{"n_layer": 14, "head_dim": 128, "norm_eps": 1e-05, "tie_embeddings": false, "init": "normal", "init_std_o": 0.0, "lr_mult_qkv": 0.5, "lr_mult_o": 1.5, "beta1": 0.93, "warmup_steps": 73, "schedule": "wsd", "final_lr_fraction": 0.0, "batch_tokens": 131072, "seq_len": 1024}
MLP neurons of a small language model. Each row is named by its layer, matrix (gate and up: input weights; down: output weights) and neuron, and shows model dimensions 80-175. Each number is 128 + 24 x the weight over its row's rms, rounded and kept within 0 to 255. Numbers have three digits each. A neuron's up and down rows have the sign that makes its largest values positive.
Before each neuron's rows, "fires in" lists the words (lower case) most often at its 100 highest values on Wikipedia text that the model never trained on. A number after a token or word is its count.

fires in: "s" 22, "a" 10, "is" 9, "m" 8, "am" 7, "as" 6
L4.gate347:126135091183151127165139150107127125096133129126122113119132119111152122119134122126127115170106101074115124149073107104115157126136168115146168140112151126125148149111115101087096151104168165151080109100170118144142137156129125093126130158105146121124102144140153146120124122179114122105
L4.up347:146126118133148131157130190108141155079139128078109119108100087105103178126140140110127124111108107107144140130147147143091116137134147112122103144111128123083108104124104066114126111109160138109114176124182135109141136155149102151138137190153129183078119152147170152131149158102142103107
L4.down347:185133137142170129156138177106142142128091146117132147135126122118114110063133135119159083104129158117149121137113118154112123146120137138094140160099122173133118132125129098091134146123090119124126125160158125149136094173137120105160139123144196192093154149113135075139151125126123094110

fires in: "also" 21, "have" 17, "has" 10, "not" 9, "since" 6, "had" 5
L6.gate900:120111150123086110128152149163121113131181180121131127095162118130094127140144177125157122142121158159158127122086120093092112143146141112156137152131064130147136171125149127124123135131124114099089101143135132112097147144136109123134116176118147140114095071129117157106124127111115151161
L6.up900:127082097158112113089129137133144146098124154146102131123088144119109125131125172111114110114143073119143107108148145151079158134129112124128104105130080152157147122165097110100143164073131122076099152124094184139080125094156097116117096152134170167143102135092133153120138120152174122142
L6.down900:127178102115132113127166138152165136075147151143156174149112139132104126114128112139113105153156154139153103118164152153146121135168115113094159131149093124145156147164147130088111169116153115080115127097083153130158130142137141118155126165184114154084085139085120135092147109172175106108

fires in: "some" 41, "of" 26, "few" 13, "most" 7
L2.gate597:115119171130137122101090164125135142145073131091093147144144107130117124132131105128134143152167157124148127142128143121108107135109136117130129146119150132137140038155167124134109114134135152107117094105190137159125114141114097109086109088142159126142161151146151145143122116144090159148
L2.up597:118090151110145144152110174132095112124105109146153139157120116138146109114119130140153146141148124141122140133132155138133120087090126155105116119122157161104099087109157083089117099156139148132124126129147139091075130124148109102073138116141106116123164110156154130095110119120116116122
L2.down597:126139166140125155156097172137140125105113109123111123150107154149142142127092113116121140168129152131125124114132128180120106113070111148161116070106161157150110111133125104121152132144132120102148134136208152125099127161151084130054062088117141107119150167146144111092133142113136120121

fires in: "about" 15, "than" 11, "over" 11, "approximately" 10, "around" 10, "to" 6
L5.gate630:126113113137142119096127126135130089081126118101138131130150090114132115136103149182144164131117109090117147118095129133114116133129123129091159123156149125144136106150111136138133133121098148094168137125102127165106104115146136128082097142158110097151075112101114130143135128096137137138
L5.up630:126125117145131125080153109120159101143120074105115126111114139131139149113174119139154164144097120129145132130134121162106099071166115139085139143120122120123146093113133112111163134122134149134161093146150129122119145147131126118098113089176119137152153159126107155139117160137141100149
L5.down630:140104108125148104107082120152088099110103130119112134088133132136169137132194125110123146148130135126117129160145144118144111133127116131130082141137156112116146125144141167107145101132133164083135150139154079142116146121148122100134077203116140126112097112109107115110140129107097156141

fires in: "and" 22, "to" 14, "that" 10, "or" 5, "whom" 4
L10.gate431:100135111152147126143102108149095106121143123132128151123094173100145129115100119100104126143139084104128142130140100146147172110098130127076123145134105119111132146086102114084127152071144197150108165150099119126152139107089117138117110128117095173145151154128155147112119146162131142131
L10.up431:115139113123101117125118162142121145138157121099187119158147125093108135145111112149154116145149140127097161185138086147144122135129122139140146127146168153117114148076107125106124107101135151134150117116125110121157117115125150148136080124131119134151142140130123097175123083107147150156
L10.down431:129154147075125090138118159126120161131092142122122106104123160120178165097140142152160114096070118111174074120137098130103144184139178125134141115134150118137100122125110154172128164141120084132143151127134131151104202109127129099131151141143141129128158102129127127127161114145160099122

fires in: "it" 38, "this" 12, "all" 7, "davis" 4, "summer" 4
L3.gate453:106139125099134106132143103123170194108111140136116086151145128105121130102116108150102118105132162078121087126133150121141117069134106125155118134127153087134160132076124117130122118118109111104111096154106094141151147101139091106169155149091098159121122124155136100153120141090171114135
L3.up453:119108097097143101166132166143125094133148160148106120165135164156107156136170131165112139160112146165148147144151139143140134151098172128135110074170131109122119129149108118134128076145136148101161131140131121074132122106129154120127120116172139113145115127124148134143125117151138152149
L3.down453:131106114125145106104136105118105149143112143154150107144133143119135167113137101147125104120163138094092076102123142138092129122139163074137160187105135111149116141108140117176076147159156115116120143164143127184122071121127119107123145129105132164102106148127125127119108115112174112148

fires in: "at" 51, "from" 19, "for" 5, "to" 4, "of" 4
L10.gate940:147123104087126140128134133140114081118093112148153139121157110128087146101166114141151082138145181170117140084141103184077152195152124154108141128100161124130111161144159163128126077134113120128110122160143147136122125094129134112164094116130158161155115174100106131115145143156116151159
L10.up940:101142154117109101118176103089124118139140126175114112114109152124118129113144123148134116134141133126174111161114141145119080167113141106143134095138156122136110108151135116115124157173132118115079102165100134093143091158129113131124109150112118138113114161090092142089130164164123129121
L10.down940:146089140108141129123172115131131119134138135171112156157133106139136096131076116136088115132150135149145079147142138120180119124146111135161113136098120136121114091117142140140106142106079145126156133113136106121148133167098110120149131085152124109111143104153120134173137122100153130114

fires in: "by" 50, "of" 25, "to" 6, "for" 4
L5.gate177:146131120091121124101126118094145105167127140126123096182154131094169135126104095099138084117155151076112113151138131169088102124142131127148147092131137124155097121094157131108138098098149103147079127122113113116122133101140139077129142119106073208153119113152122148166161119118162110119
L5.up177:138092134137128106074156146121149076121101156179121166109113113105145140137096117123134128120121139130108143158098133133147077125153157123175159128097132177114129128127082087153124146111121127166082114147107181161133144098121135120126133112111149119148135174128103132137120163140136131124
L5.down177:085105148155116094140142133124096148124158113189142153132119136097114126119140139081163134135151160140144147122152139102112104182118129107155155106146115146144094120130149153122134161160101135153143159128143140154139079129134146151119159130101147093103134078102131153125119106108152144147

fires in: "of" 32, "on" 18, "to" 18
L3.gate66:146119104105116166160111148115125134124112155124121096055122108182115089083123131152160131134114116157164148109161160143153150141093144135130125129117136144126125132151110120140108101142128155132146120136131095118140167167125147111106152130124097106161127101134114101172139113122078165143
L3.up66:129116125108122147149098113136091137092170147089074093097110120111157123123129133111123063119137146169125123103095132134153121144110134151103193174137135084112113170129104125084185137166155096141133113132142090141133099127121146091152132113146166130136124109151117126167130163125149137106
L3.down66:139098129136113149147146144177123076119113156116125182116141135121121123129106166117079103115099146112117146160096097174173141157111167107109092168141148112119143105145122100126158127183158101142158133130133121119139146125136160097145163085111116128094125103102107159123083166096149099119

fires in: "also" 22, "not" 19, "then" 7, "typically" 5
L6.gate842:110173129113118086135088131133123103126139073110131130108080166127135149114150104129103125142123127143131120150140114095097146152121094113114109132148118133130144129101117111153117110120131104131123128109162114140091095116171087096141109151123168135150160130096110155153094092146108142085
L6.up842:123122167139121119101120126107086130145128122097096153093141136134159122102110117112109099104114129122161192124077126141101135089153116125138121134089152138150131100135090104112139106134138126158135155083154128145105158116103109123155116135092168117113126138186124144082107118127158117093
L6.down842:135154116114136052116134138164161122115106097122108129125069138129147139100128110125167120153090126150138062097160165119146095145093155126115131134099115165139170134153137115138142167139148134114111093167079161144144123112115151103129086143171083137143113136053126129169120110172101150106

fires in: "in" 93
L7.gate637:102162127133121117124114084134123172131092141111139121145167118104109138142138139141138151100121128124104165137106124130133117117112148107120155103141116127115085128071084156116125185113149065100156136136154138126100077124111147128095114123158124084108129169122136171143093128110126111096
L7.up637:195132163171151117151157160139140136141124126119121131105147089144112145112113175147146112157114108072101110116109116132089093105096142139159119140132120138137100122151112116123162137121147082124114141132156134110138113158117135117148148151131092136134128118149103120138134128139147159115
L7.down637:114069115116124137127096111124150118116129073120148119129089133138134127128155129117127144073107109136154162134148162089149128147144137134143120173143138134098108123143140165120161151156129107109123122127113152125135135067160055128118133138115116142093114106116113077117160122115156117104

fires in: "which" 82, "who" 10, "whom" 5
L6.gate948:106150137125155123131129093148082156132148116162100137078122180122128131129158140137111096168102104130123101108128110127153153138070102100148101132148099123175111162143117128124170133123129146141110122179123129152128171103107104141129136150159148134140126098171121116147104124160126119098
L6.up948:125080158120092115121120169123137118120125109160057126132128115103156108125118106126139105138074115126102128144139103108112093122108095128132116185150150151144143147129117143101193108083127098123121071112144133138131152105153123137127109118143131138161144134135130133140092112104118097164
L6.down948:098124129161097131132169162161118106114115069119136156076111158141106089169157119137153105152132133126082059134130132146107122151136112096118104121148157152123134087144091098154152164141148134112150128130141128146136087103131147118143137160166168138134106157093140155123109149145131128104

fires in: "had" 68, "have" 25, "has" 6
L4.gate833:146086124141113091077142127137148184081138071122176109107121117126102136132082183118107105114115137105141092126146117100144119103114122120127107138154125099100139109126116129130131177087147087096088108089156183156114124118144120109124145165114120118124089120142119166119121135125113112131
L4.up833:118118114117115115121147113146141107120122117122096109115109104145124113169106100122136138151123117120131111144135097104138095125168127131085090186120120124131165128097134166121105126120150176131146142132137156136115100111135133103096106145118149112125106108107090137128160110123120144135
L4.down833:151058134155122105151171142148133129104122147122128080124085129108121101143155150108091144115124171103147114088111104123123102120105112089133121161128104135189126119132134140111106131138168138086142143123126166108148119128147106120125143149134143141139100108074132130105156095136144148142

fires in: "it" 44, "and" 35, "that" 10, "which" 7
L7.gate16:124093152090136145156149127142109137117107115130124114104143135125114138148102152100111119178103124137169066160112104077148160163112121116098116096112130098120120122141108126102147089143096120146091094103120082096167116043107136148128132151178132167147126136110123132097116108130118158139
L7.up16:161062135114143113104124146098179103099151148116093123113133134105090158102107162128154130081098134130100116153064129114170148116130104153102149149081139116146173109101164107126091091126149094098144093144130115138108084118141119147135124130114142150134144126131126095113147085097120152150
L7.down16:131131154128086137170156157117118133110109128113110159094094127100128123143103151116121129126110147163162088147155118128095118106097104120126126158114134115120137154143089105119185131146140139151130105115112132077146134086118145098106121155147105155173102092094121162142111118135165145133

fires in: "to" 70, "in" 28
L2.gate774:149132157109136130127091104131121104148141145137129139142140115186134091126110123155175132096135141077116133064124100117093106122148115117138119105134122121118107120129098176100180124127141121138108157144117106107145112113119137138127125139105125165097151141135105118123149130099162151150
L2.up774:124095147161127139154129113114097133116136146156126147152147157158065089125104170124148126107153094131124106107129094150085104115154144129128086139155173065157106114148138176136144116148135104181092155104150108124084123123117141119140135159098114128124120148135115087133140106107115167114
L2.down774:157098129114127137113109130132095137108045144153125159108133108128121131133105099128198130123096157168192116095152104137147116139144119149152120103087121128146140147114162160156127126122178121194117157129151127106132098098131105108091080112123148131103138155140139110163110074152125136087

fires in: "band" 20, "song" 16, "film" 13, "album" 10, "show" 5, "video" 4
L3.gate423:168121112147130136132145115125083169139126121092139137165160095116123106158108156107146092127119117090152129101137130146117090144112114117114155156107170110159181085118111128060143135131131101094122117113107143137116119107095110161060139147125131108138131158101116101107127124161086102148
L3.up423:144124112118103122090158123147158125160162125116111118142158133068144133179089145143137148161123126091128107150124120119114095142123125111114146169146170135146142155061127131119154128149146091142117118112137128141129111102128129124134119134122113101174146114089125106099140133138129083143
L3.down423:117122133176138138124119128133134123132174147192122089128130141110092141116128154157083137107120149125115102142097129131131114145154130133112170175092136120120095164089118116182155140177132123131168140138118124167122099142124111114126096104151129133134108126075100113154136144151149073072

fires in: "university" 14, "athletics" 12, "hockey" 11, "volleyball" 10, "football" 9, "olympics" 6
L4.gate586:137111113127125161100137115080163128105120166129128116085111167069098138129140148122076098143151112139139140142132127145111095120101117086135142092161136109112124165137117169123094180136138111125132116136134119084153075121155136136112113164122139151084120176095121114155123104127154120136
L4.up586:126119095103098134117154115159092093158156103122104105138130102146132152156119105110138099113138070061150112117099124142091145120127123104202112110110111142111145100172120111142104156120099174117132117107100170101077101106086123109133157152137140122119095135151149120141125168131127130153
L4.down586:156111116183136130141155112097094170103114139102179158150121161124149149113162082114129139103140172131163104151140113124134051124050123115121130101196122122147150139082133111131110122118128110107109167144134116084122139138100087147115134113143155129153140134095102095122132115104140140142

fires in: "of" 28, "from" 17, "where" 12, "at" 7, "jazz" 6, "to" 5
L6.gate273:157108138100144143131124159139101132156133134103128136121136157107116094117122122127146122115108144103159136125086134149152102110125121151128151156115102102123128131063131108131114125090116094130109163135135091149121150107104116106116158099150095146102133160172158089143089140159123148127
L6.up273:157134110156125158127141113086127141130144102167141158080146161120124087123128108085165146115138125099180138133075125148134142118130126098102114144123150112123128159144123156084160133140120137144159144095082100137165164134088101114139145133137096146126110105136144146151135145126131155127
L6.down273:127143131114143125114062059105085135094161182137165118150135117165132140131160124105124156145116165128138124126092140106128160145141139104110145114141118125132174109129139085138113110115135090113080096102132147138125120125102120155142140132147158128137089148069117154139189137117119120114

fires in: "to" 91
L3.gate220:152124103080118085103085111125109165101135164136116115120121146101097098141128126153126134116137176118092139088127108104088100125119114163096091108143147125113113138072146145107158129152146125160159113146128153140160091123119147154116138130143115097131136160124115151141108111136129132135
L3.up220:112170117112163120138107135130126139135121145121121133088174160092156132145089166120138131137103124110127154103106115134137114113163151106128128176149141123114111142120117106103138121117147131167126138093129104139137070090086101122136145128117135128138156128069087160116167103144116160151
L3.down220:139145140166115123166133098144127128149123127153121134116111133102162128138130116141129074131102143152145124121117092137170096143116131142163147146149127154143114064107119137137156087155169127154103137104122095124127112103108110150090169124112105117122129121069116095106105114148165134100

fires in: "band" 21, "film" 15, "actress" 10, "series" 7, "book" 6
L5.gate605:124125112136119151148155105074147128142144108107123086123135090135180151179094152140118102139083097135147136186115113103135134108135133120119113125149133130131140110153105128117128140119154121096122129141116145132121151121146117117147151099133108130094191123165132070138139132120115150143
L5.up605:094184123134137120114137131143183169133104125064118114143149144124094141146120180124136131115118115122123127125107166139127116148145144125122143141155080122136139105112119150152151148143128125125112142088139142122127089160152159075102071148112141143113114109104039148079135140113139103155
L5.down605:075096162102140143117175104153108146093125131105126158098124082105156132154119180136126108087135137104141109149123103124110105140074080127075108126148166171117100147120120123099155127150143096112164180114144127163115150109093149097127094163124127117157156159138109126138161112163150127107

fires in: "to" 28, "of" 15, "for" 9, "entered" 5, "in" 5, "over" 5
L6.gate957:119136122155146106113137100124089105117106126122130097098108124114138145128098108087116094170123137185149157153141158176133142119134131155147142106116152101148137132149119140136142105125162089149112148179117126122055147126121085140133114114134127106127109092146159101137139089152139146103
L6.up957:142097081110161105129096107105126105070114147130114114134133128125151118113128148140122121129093140134125179089131123145134099112116155121153138132107120135140137130121082135140139144082158080144135091167158148101112150107145135152116134124109144119132127106139087108072113148118200170097
L6.down957:121121116124150123113110140116137095121093131131106139150132157121126153129132104129097124124113189166174096115148148149130128121161143079153125157124146097170128108157147094161104133146168127125117152202127164124128137119124110087146103079103121131082109143117144165154103152129142151109

fires in: "to" 43, "in" 15, "when" 13, "during" 10, "after" 5
L2.gate523:136124111134125118153097120136172151157101173122119156132117124146136148126202152167154137105142148109175137101097158093156093127133072177143102155141161113106111141168123126094103109104126135115135117130088100071170117087131108135143166138131144118123118122090185121125125151146118125149
L2.up523:154150136137145131134138092129128135131171124111093119108147129117137104162149141172149121141083142134139150093136080167171098114158114107095122172158121137061142101115131167144136129124101123105096131096120105149134099111129118119132119178130113107104178137088134154165116089117149122120
L2.down523:128152127089149160122140107129106142120147103139135114134111107112129131156140111179149141077079146100137093107103072159148155132133103129087120134135138140099128115088103160144132138125108126099118139101101163149157095142124128101142112131109124135119180124123099111135106179112106155135

fires in: "such" 32, "these" 32, "number" 9, "those" 8, "similar" 7, "many" 6
L3.gate917:110133126130145125119093126135128122105132097114055113151092122134105113058153174160129100126137169096106134166136092125121129143142091139166126156129163108158117124146095144115129099126112118113097132162218144159136118134116171125112146125117127152147141118089117125132118131105127178142
L3.up917:137107158116143170171132131113117094140112133106122143097140154117119110114102110110127125140081091104123151119100126144122131106121136115104124104137080146131139129135107159117153136149122107142157129104096112119144108165100074121088065140137159122155130174067134134126110158093180143109
L3.down917:113144160149162135145137156119148087141079115156107147118117145152101134143133125105112151121145149106127103120135109141144138123098148111163153138145167148151139161139089121170188152140142128111184121111155101153140147120115118106112118116105110170113114155080109156143144133081151145117

fires in: "was" 61, "been" 11, "it" 8, "were" 5
L5.gate746:104141142097139183114139106121121155147129119136132154109113092127153125086113153135108104163111149130136110107132112170154222138106102134099151159090109099126111115155130144150148122095102097144142145110123139125161144096127166113126123096125157141082104126102140132136121086130130102107
L5.up746:139117153133147126144123140111148093123105096131180146152117094108143143159144113124125152138112110142139128088119095132134164158139078135135111137146138122113099121111097086163119147153104130136133183121182148127102122150137162148131153139135089104072143155120145115147156155151092110137
L5.down746:158074126180112081110135120130130102080145196113141095146135194125119137161116075139173120173160145121138082104132131150155101134132133098086122158144084151120124108120154130093124142148117185153116094148129140117111108130096139127137153178148098147103128145116142096123124212122111141146

fires in: "he" 53, "who" 20, "these" 11, "it" 6, "his" 5
L6.gate17:129127173130122132155152111106059136110097120146135120110122132137095125187155116146111098149110157135140111130126135135071186141176157106149146123096134110153133136149117147165146128139105130101115113116143144132107149132089090106135132171164107119104167109132197104145117108118101167139
L6.up17:169109130136126108145142144163175153113129132127121146089123134134133121145127118131116099141081151125156154135160093139168116113098135153104134136139117059085157174139118065104090120112124099114167144126124112123114142130113137133138150116142147157168150136146104115125158162111125107165
L6.down17:116128100157125108192128156106141115120146091150111108109109118125117112126117120176164135146108174161122082154151150100098115121099128124143155113125124131094108146103139111142119151169136105120097111111150149143125131142112060149142147064133120124101117155118135126121110182146175164116

fires in: "was" 39, "is" 28
L10.gate655:114117136175131123075105123113098094155133194112151117118137156097130149137093117082116135166173113135129161142147094157102160108112168124086138128109127127125117138141148118107155161150133118125118133123123141102111116099138099125113130124109068132131147129139102138115173092140125137119
L10.up655:158162111090159159098129114188158118148158144098145089130128130130136145110127182152098130128150174131121143140128166071159120153161113098133091126096134168148121115150108110169170122164105121125158129119150104140131082169145124126167106135140145105139166134134146128112124153105122144096
L10.down655:135151176131143133147111140164160147121107145129173132112097126158137132149113142119102137147073194124172110101127115099143140149146181133121172164104111109137125130102105133124106115080141132128148131142128118099158127143164120123075137170135125154125105113114132151127149151135148105089

fires in: "was" 48, "were" 18, "is" 16, "are" 6
L7.gate345:117112142128113136132124169091086155100114135136132115097119127114171161113119179122154095155080151155157140113109108142104120156104095124118130121118106083132136133150115141089146153131175129088100119137134094077114142118099085116142124137142154185112143078136089172091153123100132106174
L7.up345:118119169159121121141123139088127125164118093109141118140131105093122140129117122145129110127116125121122132123096147147147149132175131125097115166092133150126130162144110115127130149096108125156102146113119125084087126110176131106162126112172097165124120126149117115150113136115121108108
L7.down345:150118119102132164155106143162121143100125161145100145108111137178147142119139188144121132156159197166131143122140095110121121137094130154157153092122125116178110140145139145098156133131163121113132120108125115147137103151103115156131141192126143129119143141141093129094156116109118096131

fires in: "can" 14, "would" 12, "could" 8, "to" 8, "not" 7, "has" 7
L10.gate473:125110076138120108120093124111101145171148111102125131120137088111112126100163117147124127124143153092162179096127145151138087140098140073134099089120169131138101093139110132185143126151174098052132134123106109106156088079117128121177118127127121194134116131111166128155063161126124100130
L10.up473:142149142133145095098131141137117130110178145152172184173180070149159126117115124171138134105154112116099152158152131127147098167121127125109151134157101111138114103151110148121148165115128159115074168109158134129102120099086115129194107142147147129159142112126115150103148138158119137149
L10.down473:149114107156174155097141131128118132102121141125124140118101119127108117111170137101156188136118076128183097113086124111110142129134110139116114135116150146091097129129082164098108138141150140139152110131088089122169104157121130126144135135160121078105093162106192146125129128149138073157

fires in: "to" 55, "who" 15, "that" 14, "which" 8, "not" 8
L7.gate616:150161110103123129087147151142107077140111098111157136111120158147142118123101160121178133140132164115127099109110098149114120150155104096127100089134146160133136123105117166113178128129156120122160099129131136094162147096109143139161109162164093102144156134119140124132082142136099150141
L7.up616:116113146133146101163133132145161127125143159120102093115157155108141083122134112128122137118140111121078134114089102132125078116108117125139117132138110124138143156148104137123092148084155114125125145138134081142174133101108103098140069160150117174135158162122145155148152130120149102136
L7.down616:136099171166140100141142135166152126092110104139130132102089141120130120133108140161152137083187182158144091131163114135093116134115134140138121149132114119138124115140140116143124109135170126136079129121117151113154131111101127127104144129125145085133149121052134122157132141147155124136

fires in: "there" 42, "july" 10, "of" 4
L3.gate307:133128126112181136111098124100137133142148146107116121145163118154121129110120150104104081138112167094133146115139117122126121137115136101126132150152138154113168127110110133140138082160123154149123115105123124143124106127071119150158135123141114085131121141139151153147163149111106122115
L3.up307:170099117096111113151139119153114159130145117124130081132127143146121085126150145150105101162137140147103153129073076124111124168131110100085087137130133144108105169099127064098132120161079128129120154156107096139088093176103110127089162140147116136131144136165131127113118110138103168140
L3.down307:149115108130126129113125144146163170154087108165139124123130123123081077150160100161123127103142132129092109130115122126142108124121103109146100156111095141118102126144148128100114142127124107143142133104176128149160156160172124140095098173122130131090119141176125140150117106133128123138

fires in: "of" 32, "about" 11, "approximately" 10, "than" 8, "almost" 4, "averaged" 4
L7.gate262:119181150107157086132115124151111118146134113141138111118140131111145142159101156149109185106130119107120110139111153116104111119114135114125170136131162112153116094084147102138119150125148143122121102135133115137140168137154131098133098162136137187156130116135091116158118094163145103168
L7.up262:121142115126135133125140158132162077109100134138151140164153136134132076132086151129122180166096106152152080119144131139110139063136134149134149111111147095152104083125149136107147110127157110127123160145138123173102083166140095125126138137107124114126128158132152123091154169152135137137
L7.down262:156108085093127131138111112147175133162147104142129183128146120158157123099144159132108164133102153124127160082119135182148106144153126129117193141147165116142146144128106124104120095130146126114115156139133130148058082137150147155156092141130152163115094126097181141103145125114153142152

fires in: "of" 27, "to" 14, "can" 7, "in" 6, "islam" 5, "islamabad" 5
L5.gate3:147156116077106125106097127147115122143154131105097094108144120172104118150122128093141097075092149168151188102095120135129128118138139082106138127105084108166168140140131123092108127097149103133132118111134138161123130150106096102110193104100112137134065153102158154153137136130125176138
L5.up3:120106108112158150110128108122167133105097179095114169124132129141135108108130118117109106136123157149121160068076152132130162176123097119143155110095122121147109155164132079120174159157168131114099135126088146133143113117128102116132123137106081164166120077178140077117090135141105122169
L5.down3:110144085145116125132094151146139087112100113161106158120125111106113145106176127094147111110134165132089048154126126137137130108142140142110102127175121109120137129130103142181135094147160093112100199121072153144124135171150130133166160100123141089148140128134189115120164145100155121147

fires in: "had" 24, "have" 17, "with" 16, "has" 14, "is" 9, "having" 6
L5.gate953:137106123105130140092111126131096167131094136098139169084117139144108143096142147133149131138079094098117114146133137125145112108182166160068099102105141132161098127154130134136161163106150146131132067092147129123190130061134129188141163164128131159116132115157134095137150118102131094134
L5.up953:152095094140105104106166169157131125149154133112155137135143163141121140083108100173147147109108106148112111173137118111127125121111156159107149096132139093158073124149134134106107108104136136138092096110180142128107136133114131160163143079092141115126106138109148123118121170138116083100
L5.down953:166128100175116131171189175122149109125109160140161141120151111098102131114119098142112124131108158153093120145151084112139127126147098087132150111145112104152130131127062137118117127099116115073116165106109159174116164183122075127119133083119128141125119127167179144088134113176155098152

fires in: "to" 69, "may" 10, "could" 10
L10.gate875:119093124139111136139101116149159152131121118144121140099139124110130148148109144174132127104147187138137140140112104155131099155154138101103138099102086145136138088138113104107180061127129129115133152173137086171137121084117118113101118152096124099159145124158114136141127190143168137123
L10.up875:130100120130095154168116113140120086155144176134139127139125123123147163109108185065138123140131134117080146131106105084133175184146134136122140169100143115150123130116145100153157102074137121150119135099124128161138097131098128138134109128124123152135119089153100137112145133083132177178
L10.down875:118156133192183095105123127106172122109109125158098144149116132137087086098169124132151090105140153140184102093143104150127079174134109137162117140124122176177138131163119161127126113167103139170079132133115131104124148094090150091130122111157113104114188103095196134132132096153124114136

fires in: "with" 91
L4.gate594:104093098104158130161137140135113144140120152108150166159142096110127128135137131163097127146107071158114125100161132137109150145103117170099105130095164099163068107114103098144143106065148111143106090127103085117138109084122156130143186112161090137129138136114209114107158086155149159124
L4.up594:144085111119135069051181166172143138101135134154091127096132113104124150144122152142123112158118106150135125150122145144141118136105137103155141125095123117172123139118101111098078143147138161144092126159122130142121141160127107126106172041161151106124109124109124109123147126098153190122
L4.down594:102090125146122130133150132127169134116159087128105199081142137135124121133124178143121134147160135097107098105128131124145112124129106141123100106164107125157134097160079139111085176142130164135112124130148171150146176189096155176151160056124153144122125112125143114123122146110129141102

fires in: "of" 28, "used" 14, "with" 5, "using" 4, "use" 4
L7.gate357:141130137103130135121172132149134137164137104105138133123135137097120154106130104156150156120119099139107093142126074126108159150147125153097149128108152121142117109120117154142122120121167122149131135142139153132110156099161129124111193073151096115124147100204118119121143127135138132169
L7.up357:158138116116151105095142132091133134138128136076150167156114109102130092102138124109150130131182108092124113143173153151094140128161117123128165134117136122139119147144164137128158116152163109130106141154154151159162168134146119080092160087094137130110111126158148124119096107135114130147
L7.down357:123128108141128152117174128123114092111110120139153138080147103081145116115137099134111093108126139123101132127113119161148170103112169139136123134149136159129138090147099108102127102129185160162109142092135137144110132160145121111159169130109169134126116157104125113137179098085141080093

fires in: "by" 36, "mississauga" 20, "of" 9
L3.gate758:132107148130125130132127149130125137164122128151132108143139136125080138124145158087141131113165127123084143142149097137082139145105139079115127134109133094134091120129119213154125073125128119142152114109108114116136129073077133108135110111101109183103132133112116135161143150096167070156
L3.up758:144097131081107156140158145094114116142133134123106129161113151125124084101144114117156127082126123085136116169129176111121136146160095119107111103099088164137105128104111127180150110144095108161151151145100125135136101139089097108096160112126109170149138116097142107167138112119126115155
L3.down758:142147101109154137135107139109093095159100131144116113147134140106112111100136102144190115130132108103162121125108150134131098104175134140122146146174145132114129112121125073175134128127096105154141141133127074130152146167118116163131133144130172107111123131071116134116149127104155130157

fires in: "is" 41, "has" 16
L10.gate180:126132107126124094107137105135125088136125120129154117077099101132142126097113125120123114116123160116105135098133127074155137106095138123134095121154145135171163105151134115118170172122117141109103106155150133113117045135152104122094131155159128154151082106132176152156110144151127133132
L10.up180:150144148108147115190093135146181112093122148103137097124136091117076192126105146110126109120169130124117128137150154148162145162150143155121127131141138128131099095119115149148128118115129133084144163123150113124160130161116132120135119161139105150142110082128126137100109171121110156125
L10.down180:109127139135115119110149093124112110106134154145143093136113105107105119119109156152093115170117131152142201122057105139136138079137122091148150151104115148118129146130134113163150139136136157121115141147124109154140121150154161126147162152129150149145113158104133148153114131089147151122

fires in: "to" 71, "also" 5, "and" 5, "not" 4
L6.gate309:135163174114179134115110121079155097118123136134101118087138147097125089116118120134138144084150161137128141154109116128115107139127102130098137134121131146148154130092159139117153140146161118116127136119158119101142096110117059067119104110153156146095175104132143135093092129138120120127
L6.up309:153074103112118112144141118149099108119152150109167173112139123134145098112138156121141110128114097152125122116103132137099086151131086140072115109099131157149116160125114121109123126150112116122108100089148132092111133115105129148146097124135147100133123124138156150153124152108130160172
L6.down309:128169110120148123138132105149097138084113136143137111087105129135150111110126144142137155129207151170170110113139108156127146148145126126122150138132106119140126121144117170179140111157153156123117143112124153146111079131134138129114109120131100130140173155049116131147123154144115142133

fires in: "had" 40, "have" 25, "adopted" 4, "adaptation" 4
L4.gate279:122109120127131095173162135131119113101174138141144141099130143150099158187107109175133141146109096116168148120110125116128129126125141172130170091141126110146126111113091150118159083117159166115115113124110104151131123121125101119105132167089126141110115115094144170129155108141115120124
L4.up279:141069091126148105119163108118138166134094149112128152157139122136138112129130148113122093124074134123166103122114150161113134147139137081096126150120079100159115137146122168151109179140088153103078115144089153133100130101124123099096110163119153121150101148123140120108119112148115117168
L4.down279:142101135133141091142117178138150160075120132118126130155128131126125105140126112164097113152113135179118085114133141120127147102144125082128172154153091117128102130135109158103126149116148147107102121104144149059094178118120104104127145082132135123118112121108133121104088139158116075159